config.yaml
n_layer: 13
d_model: 192
n_head: 3
n_kv_head: 3
head_dim: 64
d_mlp: 768
vocab_size: 1024
activation: "squared_relu"
norm: "rmsnorm"
norm_place: "pre"
norm_eps: 1e-05
positions: "rope"
rope_base: 10000.0
rope_fraction: 0.5
qk_norm: false
attn_scale: 0.125
bias: "none"
tie_embeddings: false
parallel_block: false
init: "trunc"
init_std_qkv: 0.0379
init_std_o: 0.0471
init_std_up: 0.0542
init_std_down: 0.0542
optimizer: "muon_variant"
lr: 0.0098
beta1: 0.95
weight_decay: 0.0
lr_head: 0.00666
grad_clip: 1.0
warmup_steps: 200
schedule: "wsd"
decay_fraction: 1.0
decay_shape: "linear"
final_lr_fraction: 0.0
batch_tokens: [32768, 65536, 98304]
seq_len: 512
doc_mask: true
train_tokens: 236400000
steps: 3787
dataset: "wikipedia_en"
MLP neurons of a small language model. Each row is named by its layer, matrix (up: input weights) and neuron, and shows model dimensions 32-159. Each number is 200 + 30 x the weight over its row's rms, rounded and kept within 0 to 999.
Before each neuron's rows, "fires on" lists the tokens most often at its 100 highest values on Wikipedia text that the model never trained on.

fires on: "ic", "al", "p", "ate", "ance", "ed"
L6.up83,232,254,200,215,220,174,165,204,196,224,204,225,221,198,177,226,237,132,205,281,200,227,153,212,178,230,156,224,194,221,211,176,159,243,177,223,183,206,182,168,197,178,161,210,188,166,194,173,170,253,171,183,223,154,259,251,218,253,226,117,213,187,181,188,185,202,157,217,252,193,233,215,176,217,193,212,165,245,238,220,177,135,169,168,170,238,272,208,158,212,186,226,133,199,190,202,173,187,178,200,251,178,226,214,189,197,200,188,211,216,159,158,193,236,204,165,216,184,213,168,260,201,206,151,190,213,200,181

fires on: "p", "ion", "t", "est", "ur", "age"
L6.up648,187,200,152,174,164,189,190,183,203,245,207,195,206,192,210,168,165,208,236,225,177,219,159,180,190,218,182,192,195,225,240,165,219,209,194,249,206,209,207,186,195,202,222,169,222,219,203,184,204,174,260,193,217,213,196,180,292,172,183,186,190,195,201,204,197,180,187,198,168,171,200,208,165,231,183,235,197,191,179,170,170,165,205,220,198,179,185,201,191,196,239,199,221,195,130,275,123,223,254,189,192,204,208,198,205,220,155,183,249,191,170,228,218,214,169,200,154,215,200,214,238,187,252,165,231,200,203,245

fires on: "-", "ed", "f", " to", " \"", "p"
L6.up438,164,193,243,186,147,244,182,234,222,180,169,197,212,198,136,146,187,158,154,283,244,189,175,209,140,204,208,216,202,240,190,164,162,194,156,183,192,193,151,231,214,158,219,234,227,216,214,187,212,196,250,196,147,269,219,220,220,202,199,195,228,183,189,227,191,174,178,222,233,223,222,205,217,170,207,155,180,242,169,238,125,170,152,218,172,191,213,208,168,218,175,229,201,213,213,191,171,210,129,196,185,205,183,201,230,208,224,185,195,224,211,196,176,230,213,168,135,211,203,154,199,236,189,217,172,229,220,166

fires on: " h", "in", "o", "iss", " l", " wh"
L6.up377,231,187,194,196,228,207,216,217,196,169,230,192,179,212,247,139,196,185,176,169,230,241,205,253,220,163,198,196,194,204,183,274,178,167,236,152,221,260,211,198,298,258,171,202,199,191,175,226,185,181,187,222,186,186,156,132,159,196,174,199,208,208,268,173,226,152,201,232,156,171,250,219,163,223,198,148,223,267,159,168,201,175,200,205,182,213,167,147,198,169,250,180,203,160,183,181,225,181,238,192,236,199,247,169,238,191,183,198,215,190,207,209,229,190,202,175,130,213,200,186,178,194,171,179,158,207,254,212

fires on: "a", " Ch", "w"
L6.up635,197,193,210,197,188,209,153,265,154,161,162,199,216,179,230,250,220,193,204,214,184,247,219,230,213,128,227,232,211,195,222,171,246,174,230,194,155,196,221,170,223,184,170,157,240,182,238,245,191,165,175,169,178,197,186,181,277,184,221,273,187,162,210,199,214,254,225,151,258,228,169,242,196,135,157,179,190,165,228,179,218,149,213,236,201,191,219,210,143,225,199,207,154,195,161,150,196,174,192,199,178,168,224,193,165,211,189,222,182,220,180,240,193,302,208,171,177,204,242,165,257,218,228,215,190,181,218,216

fires on: ".", "s", " s", " a", "p", " de"
L10.up165,213,213,201,207,202,179,159,173,216,242,191,210,259,247,193,225,199,181,227,207,162,197,190,173,195,251,189,198,188,217,245,235,212,226,207,238,183,200,191,153,207,217,170,153,207,222,171,184,165,166,236,180,169,200,216,193,148,212,237,190,211,203,261,239,233,155,165,185,200,216,130,181,185,185,224,193,189,246,184,211,184,198,189,214,212,247,230,181,185,153,218,170,213,227,172,272,289,221,181,180,184,173,176,190,189,208,183,193,197,239,181,162,216,244,201,211,197,190,224,217,216,194,218,253,178,174,217,158

fires on: "il", "iv", "t", "w", "o", " h"
L9.up115,217,190,238,141,222,199,237,248,198,176,232,123,222,187,186,192,217,154,199,208,181,253,229,200,247,201,198,166,192,203,184,222,170,235,178,201,215,219,203,208,174,175,179,203,235,236,218,263,231,134,179,220,166,193,178,201,211,224,190,182,237,180,167,172,238,213,121,206,204,203,253,183,149,187,189,190,232,226,146,211,206,169,221,173,144,226,208,130,195,135,193,236,211,207,188,234,224,204,180,173,200,207,275,209,158,179,165,235,242,208,207,236,218,215,251,160,153,207,229,195,185,191,201,215,170,146,178,228

fires on: "-", "p", "ur", "ed", "lect", "ing"
L6.up756,190,218,151,177,182,221,182,229,168,246,182,192,158,179,221,197,220,158,127,246,169,206,157,189,188,183,195,191,174,179,161,157,179,223,169,204,210,202,196,165,178,193,220,220,181,223,176,226,257,183,250,271,194,171,227,197,210,210,192,166,208,201,207,216,178,141,192,204,194,172,222,160,207,184,244,177,202,234,181,213,168,137,127,203,143,195,237,188,160,229,220,212,182,209,183,225,161,228,194,180,210,244,169,221,204,220,218,98,210,189,220,165,195,213,148,224,195,244,195,245,259,241,235,234,225,187,188,205

fires on: "re", "m", "av", "ill", "al", "a"
L9.up718,201,237,210,238,248,174,184,218,149,190,158,215,194,198,170,221,170,177,202,220,216,224,213,181,222,190,187,209,227,221,229,148,235,257,225,233,187,146,223,186,246,256,211,159,194,179,177,195,177,163,156,199,261,157,233,125,217,180,239,181,145,169,225,199,133,219,218,136,223,229,221,191,211,191,197,179,148,184,162,239,215,202,230,195,217,218,229,220,235,219,208,206,167,217,181,194,181,169,221,148,228,210,191,214,206,147,186,184,185,215,205,226,226,232,205,169,206,180,247,147,211,233,239,238,188,185,212,191

fires on: "s", "ot", " R", " s", " S", "on"
L9.up281,234,169,216,263,254,217,199,201,249,128,207,201,223,237,190,231,242,190,237,172,196,202,215,152,246,242,218,156,192,175,246,251,229,255,160,197,211,222,272,166,218,195,208,161,194,211,197,132,178,182,218,216,191,239,230,252,133,217,165,196,209,207,203,244,197,168,158,182,191,230,183,183,199,216,207,207,225,162,209,241,239,183,208,212,203,239,198,117,207,221,189,246,230,190,211,225,194,223,222,228,185,164,220,178,193,186,204,211,192,149,196,212,215,231,209,179,228,184,209,219,193,187,249,205,176,233,227,203